config = dict(
    activation='tanh_gelu',
    norm_eps=1e-05,
    tie_embeddings=True,
    init_std_down=0.00283,
    lr_head=0.00999,
    decay_shape='linear',
)
MLP neurons of a small language model. Each row is named by its layer, matrix (up: input weights; down: output weights) and neuron, and shows model dimensions 48-239. Each number is 500 + 50 x the weight over its row's rms, rounded and kept within 0 to 999. Numbers have three digits each.
Before each neuron's rows, "fires after" lists the tokens most often just before its 100 highest values on Wikipedia text that the model never trained on; "fires before" lists the tokens most often just after its 100 highest values on Wikipedia text that the model never trained on. A number after a token or word is its count.

fires after: "| " 38, "% " 12, "." 6, " " 5, ". " 5, "2" 4
fires before: "\n" 24, "|" 18, "." 15, "–" 5, "| " 5, "0 " 4
L9.up40:635461518464538519526488611488522530468421591475506391417510544526490460498455488476518482541457521552462509536513539472495479523489575520466430475514569535597417487442522535465457516539466569464451502467507519477503531539369464482482413558518482378508427459492577461516445619476473490541543523524505496494523471471478524504499471405532483564498603535574464550495511525503587399555560484533591528478499454371400477398398619444482524504438458528442535412459489466516512504520492442508488481446519505551555414491560536586472459578484483452421536478479546484554551401418485467529
L9.down40:495479518570562495501511464413538487523563545568488448468480476452468488583505530471441438349498420505563451448495499573520529489525490544535478563551521513506392503582510554506592481524547512561448569429440546479444536450466380521462479473493565419504511541485595605528447431488514548475468372520543520393489562361471490580599447478484504473544535642534598565533387415486468478463528525511495585482467495484409442507469567462550497457481484490569497530516539558467485497533490462490412516462466470499576585472468485495443512578499607525505447565512506503492400523535490469515

fires after: "the " 46, "As " 5, "a " 5, "The " 4, "his " 4
fires before: "of " 42, "in " 6, "are " 4
L9.up328:639483473541469463533477519543460467528481571518490468496504545474555562528544525543509491545512442534427433532538584543528469503509545432453498467415567385472540583557466575471515531532529596541478486471510493559491453535548511501544474565519516512511488417531566403499420490439511505470581509485461545516548568481532517517550529466494526559435324563505486531455381551476530354588626485510496555481487486451483536361513583496554504417487484481471506462406531454487469529501475489476446408555586443510571536502609579542387488458467482479409472498571498494580511503470478449529
L9.down328:473458500534606457425536509453551531477474480454466525545439440531633481406458500467474464447473613485489481492543505520472501497586486454423631497602522505441507567462514474502452491511500429513533553517524540405465555590483392490465506519522456478512446512433482454564611439524440499436457503558487500445547513465503556504534531545504366465501545508525499511523502419596449502545398495568464440503421573529468394642509455468490455501537594420513533567470472573496512543452518547536469471485465514482539465512551525585488501524419514450633587527561532526530546543519487544467

fires after: "\n" 42, "as " 4, "Length " 4
fires before: "\n" 63, "as " 9
L11.up32:560493412565499531540469538438606548503548642455443519564545499499534465537521541449569529499537418514465544525478484603490569485511499557523507522509509530559476458467499393443480462536576470505470420463484494433403478547494566543494482487449584570554529419426559537558542548472559554416524508534530537634453527521525484511570414506431572472522453506438463464523484548535529506565525458453411540442531522567513604377491554498469545481440371480455498416490466396550418571526524422523495437559459503435452550527510446467533585427447550491507455462532507550470470490463492600548
L11.down32:420583547508485522494558405544469453483429490510458482427479536472477505508549544569492521498453558474502473481555429469500481503466531462411474425481460550527541597495446498639567555463466424531506537483503594510579516493458502500434486505556426510434533603490448546482379575575472544534518528490500499512455547585514544473479472515539559500537505524559544549445496508420529482453498531505567493523425569610447550572521422412510497525483487422484544506526569602600451460539477463506549466449530416497558497570534445550471483481391447421491539555523550542442565635529512426405

fires after: "a " 28, "A" 13, "- " 6, "as " 6, "In" 6, "is " 4
fires before: "of " 34, ": " 8, "on " 6, ". " 5, "at " 4
L8.up757:576559461416465541481497558466573458437510528544425434550507560459482426439422433524527493528531429462490504508436621523402465434538573450524484559453539410501440542483553499483540597590524451483512486472547430536434486479508464429456520506509531460479415503526508540524475471496623602491550498491526518483596462423449463530499431447492435493582524586371444511447464459503521509549481493431653518559439537546477559421504438549513572476516455584446519537390526480491553567548508495510477500486579457517523472450541491480469555512485473542495495422545519497558530508419524459479
L8.down757:554546558534589447604498496488489476533509527561473562441506452481443511484461590390444455538480589543444498428541486536540548472477511540554562514529453477500544535551442452450499577535512471448417562581527484582339496509486522583487518488583522561536522504362527601564519448540408499469559497531505525544509516545483533569485459496461502604520478434468432473421494426508432451459448394510415562455473467366481418457424445471471492508517471522472489513505418521509539458497466438533541563609531499506652480527533542484511538480560465427446505523475435503480548499484523509485

fires after: "| " 45, "/ " 26, "-" 8, "+" 6
fires before: "| " 43, "/ " 29, "|" 5
L4.up282:453546492405376477617488567535493549513500442566514427479518514485520532525441528561406582502469524389517487506495505469428333483631488465479579454550473472542446555531487523530566500501530498501500596445528543510536499472503562435464503465533467507489521520612485489479465565402472507437580501517483462509567503496519503584396482444531541487521427435568476634496458451522493444525614539469509486499455552528427440476539502458521472529510536503580551526599580504480432525472496479536513494491518407569457520494496518534455428538583470528461489437521502450461453458407484573514
L4.down282:554591480429464470523496575492462503541429554584439433443457570423638444485486503497493569435433535456501520520542558486491393486405531530452401477549461458424537531431519458481471519493528439459468473491565582568598553539519549425477493481524346534476498491540526498504429562407512511527516495492514502490616488449479412524487446527483473509512637535580457536457437391498547455463546538493564528563519462550494373593528443495492510544482565553556560519475574572463520521544441451494516464521505483471608448499553502582606517436474534409446476519548500563465450502455527527487

fires after: "\n" 43, ", " 9, "- " 6, "to " 5
fires before: "\n" 44, "the " 8, ": " 5, "by" 4
L7.up85:497531379510423531412533561486550421553459504439422460501529542494447382432524504510463375446400514502530474420484564590438501621515485520474477477489467510520495572413510497466539512480484567506473434502472567526444475540424494419521517559543476590432526549485519522517533617549507490450515420500595456549523519490403507479521463412471439559443600599512513530528503448522575435549406518503492548491512491496495474494548588471450420484452505553553524590506447500512442570403484539522483410477531489532485506504548611594510543448595531567524548588564463501482440456516460473381
L7.down85:593532487464380481516479469434423503448455481551479495498539542540458548514492498560472542479521468455526601552500505443471509530530554496542529565588537416472438471515525477443483459601519455505492565554563478430540486479335470447488470462545522495496490563558502515415516492521462430469479504501471536510593478489550624525549495407491527537530552470556512474475392496445553542550552481542433515504481568447594516409562411485499500488455500576488588435494504586514587460584540516454489586465531429496529365422474549468395519536595514423530504524518511577450517470401551509467

fires after: "the " 25, "W" 18, "| " 12, "E" 9, ", " 5
fires before: "/ " 28, "States " 25, "States" 10, "Kingdom " 4
L2.up49:456444483555544463654480479555580547512492507482483406430531518515410490465489470467452498466449552499516475529463472530413526452501566491529480509498494443442461489483591452510528493608519544503481578402495521599349535492485527537353516508546578520423538407467526392494588538489520505464502527520583475581636474451496528490456529465504501535421435476506466518493488542454439498523483570492502484463553471442523607498530536500538530431611449424470459485437528524493444449450471480538488446602549517475491559470583559516393509551552497585475515516519549542485563515423487518555
L2.down49:493449488511509455526463484513601488453415561556589400437505445524557505545535510445487528425561453526479575506388478498451484507512617479475406518568587475435553528376515526478473493553460508599503597498586453515370492466490546418464518555482482555469498426466611410500485550456442479455472554548558543432536556511479549515478492495521448482464476468513491504569517567441452558376483542510474578400527509522474418504532476493543604417438459490428436501475588474499448491551512482493502542543514446496489519444576580575513482508474534579521599487503515522450520505525466494523

fires after: "- " 39, "′" 23, "\n" 21
fires before: ": " 30, "″" 23
L9.up745:508574532446488511439537460521445503452455642456457490483560499493490538498491437424341445541511487466475557454480521537496541573541526458537489468475564448574439510437440522433552526544564485499463504450578539487429507523511547544517489505546515479515515550461465516461487560438518520470550510457490486454627483556400443595419508448505500563483527618503466601509403462398487507518491529379458555492467514540509497454476494448517470444515466571514554488461509429475475516606490594566428443457499361489532520447497521417490477539456475493466543550614499476489555456516511510492
L9.down745:499494527502512485511462490541487461455552551540489366501555553521515581497627461478449450554485480480553606454587565536495555518448481583475397460440541397520447464487489503486463533501556545475445442448506471480503473462510511477451544508475504494600527508552460545500573536616495543568576525463561493508494548425488463465536476476539488502484476469515451475587542503410536558583490478477587455525466457491375435582458439525515425424565543493518423467432556541475401559538470507406463495463549515465544605453499555456522483472499454448476511479481524508470483578499487482501

fires after: "\n" 58, "| " 4
fires before: "\n" 61
L2.up8:466578444501445567597436521525488502560485529440522454512500474425475508467493464527495547492466499510471505478469546523457541476488531527470500450464500615501556533554504487453524450574523515479457462509448502486536444442527647518534521516446480602460621501564521607418493526452567490466485466550618427513497547447440452412444484444495582556481534531477551495518466548581481509519471484534461518433566578616470570458452553476551499484490521468518439597494489509488482501469526444480565425433480505453529407517548501466514622426420600542480540425493483573507435484502499488545
L2.down8:497562453480529526455566499481543442496472591550437469455485535499433534459510448535501509534501490488507552546482528472585542545457450519489543541483440554479422432450516482573512471560532527538560553471509568434509483529464360457510453518506477674422558615466491555574499510513551518408457476497507522526340468473450481412527414563498637542474547536484511512438559543532478578539433504520521551493618457493417477414493564506511501470490522420532537490478424501508528508507483485534513445460527424477533478619404457543457540461446466558552520482502506516482446488590501482497

fires after: "| " 87
fires before: "| " 49, "|" 12, "0 " 5
L4.up203:499601492466426527508373536515452410467486543484470448483489543508564523522483481560419536511445528554552458464466456543503540417536452482456529504507637511528464597468543617506518496475500508469550535488494475556503483435482534492490412482554563446521448552436439536563458564567412510541470477411410423335530579436459521512524555528507603529532461385480542570583518551559512450518473507495572522577527522516538483531536550523455495502421529486418536393508447447459426505420464488489507448407548532525472417564575472509465459499535454454444645482436468553503515506504506448535
L4.down203:570503434564549479445452562535484501509412508522497558435513536524530473475473454564473497460528478595533526615474498479455449499441570582505511583594525423569518560526536436422451479372499555527456423446511469522579532512429457544372440531439442431481522439438528489574551514582419537530531525510419533508511527444519439476589590472529515439442425481504525486494478558577528472563418543520503483504524432494518457555460485533585526504553472528466448480545463455505505452472418422421415496531545510470467461548518484565505512466480561509513511634521417479478559488527480532524

fires after: "in " 37, ", " 15, "to " 12, "In " 4, "| " 4, "the " 4
fires before: ", " 17, ". " 9, "and " 8, "in " 7, "." 6, "to " 5
L9.up986:524580529536561465585465524476516468470508477504432486510458517457512423424479483487499527491492537560565515468454480495413508430499532489477487460510562512528484545477543603518519478530534546490440478383597584494557427552484528406461487535441464526553578565458444435403505684559494554573485549498446517499511547521513430537544543501490518429523481511491522467621492552565544511536464432435477459587514516485586486476439468514430457549476399510497507536519465473498526439487532495438644511543535372520496465416567479592500513491457498499467576446488463500443498410488561527526
L9.down986:463451481519525557553581482519509461522508554532485515369499588478493491563419494527487577534437544535482438576518550565470563419555500519457469566483454500539502540524511469550582448455455590545468378462519535467544480562527481523471461480570590475483435504456502557426462473500527444494514543526504471551461477510501486415519518539556565469510411532533582458511510563649505456485552616530481542506531440462541527506458533465499437466589502434462403433499594550511467453483432392547510448580516591509427529441525423535582532434644498499516482485537413512435438502448573458532

fires after: "U" 25, "the " 18, ", " 17, "St" 8, "." 6, "| " 4
fires before: "S" 24, "." 17, "States " 8, "States" 5, ". " 5
L7.up505:457494524610413423583511547563502476538502552481469531508585568508509535548514468455482485505353488506477475463464498549516479520501515453460432464503504541433443628527577577549444410493437584518493591499554451574539490504469542434448544555481476538461538542544530511463603526464551532566479444539557451484488556524430450553470456473511532503463519440510503531558514555391500490485372532405516499501411585506463507475483500465401505483454440456430566613517573554490575477450515533576499559435580470460572479441546508508462521470471467561441522503490501466488491460472563490533
L7.down505:529471485409549480500562536480442536466445502631597517416434468481518432494479482517536515500537473474487553530402558474436585518475582488476549438492473446531481513453433518628578505423525488478454492529491474522480574541424424477539465500511516536449490404464485475493428563518491425531417498481463568588457511491488467471432530565525453449514549373501503662459598483599491465473577499618434375457502454521513466462477519472487602500568400530563561398492515502503479560502568421376528479585494491519529550547388428465577554524471470544563497491479538524574562522575411506473

fires after: "the " 20, "his " 9, "same " 6, "that " 6, "under " 5, "s " 4
fires before: ", " 34, ". " 12, "of " 11
L9.up187:495547395402494555490455536500514453550570532469572453498489516485533443402548474554503497489478585419545472424527472572450486478496586515437574474473524422521445568469516531479427488550560540513569461505439476530537589465471467539523496423512462418485440442464614482522451528531458575559570540371445532486524522485522530486469505430512549459483530532559521479485505560554608437553539429510504494468502527502479547465473479549453456390473485427485504416413515458481455503540411575381432465537520524614550531524561626641447472480447424479556577531537490547512541485579494524461
L9.down187:520455483483504533569568544522495426500464556489459484449501492543495402436498578460470546426570551460480560503474487526451549514505461498565435538504514486544410490494555469534491496549597403533456575508458586460485598453504476437573508440484521477552507510423540418432441411547465412479506525477549477492519413598448493512537440448547574490565476458499539442475500497489512474550496456504501464670553515488397482457520556465458401506568596546475523428479671623517493560534488516542474449477490475455439479361511522501521459432522543633488569486525476451496457514543484554516

fires after: "′" 44, "one " 19, "some " 5, "many " 4
fires before: "″" 44, "the " 25, "N " 18
L9.up383:468455526533489535432495523544505541542444542507430498483585481465410500476554540453488470559357498369407499431454504522530425467520497545438467377468579469553528499400537594462516523611518548522476480592446532547455529528578521515499542507519447563526521408494620511561478505464484537387512403563453496508532604415458564464529550553571480533560479444506472572541483407460532476495543508464428413474524464530482505513485538461433480422356441496451577529431507428529405448539502481514578498549585439457531453424510517541517501612522502584463461438556512619548429547467546506455
L9.down383:534490556560519460506496471548405404592521483549529533509583478420432492576612580536454553647440442445480511512540475425526559437443482547515412483533491522551515540473496532572480405564547471555486481506435540439539535456466475516431516483548525530464434462483552519464494502517505499490546417599544488448503557422463510432483497538535481494483494463523444536576540471490564476421477469455539486595472559490570397526456540540488445467416518511474538530497495437467501460505541406576448436523626498469548466545451512460578531401524591503555481555478505634524579553529416525479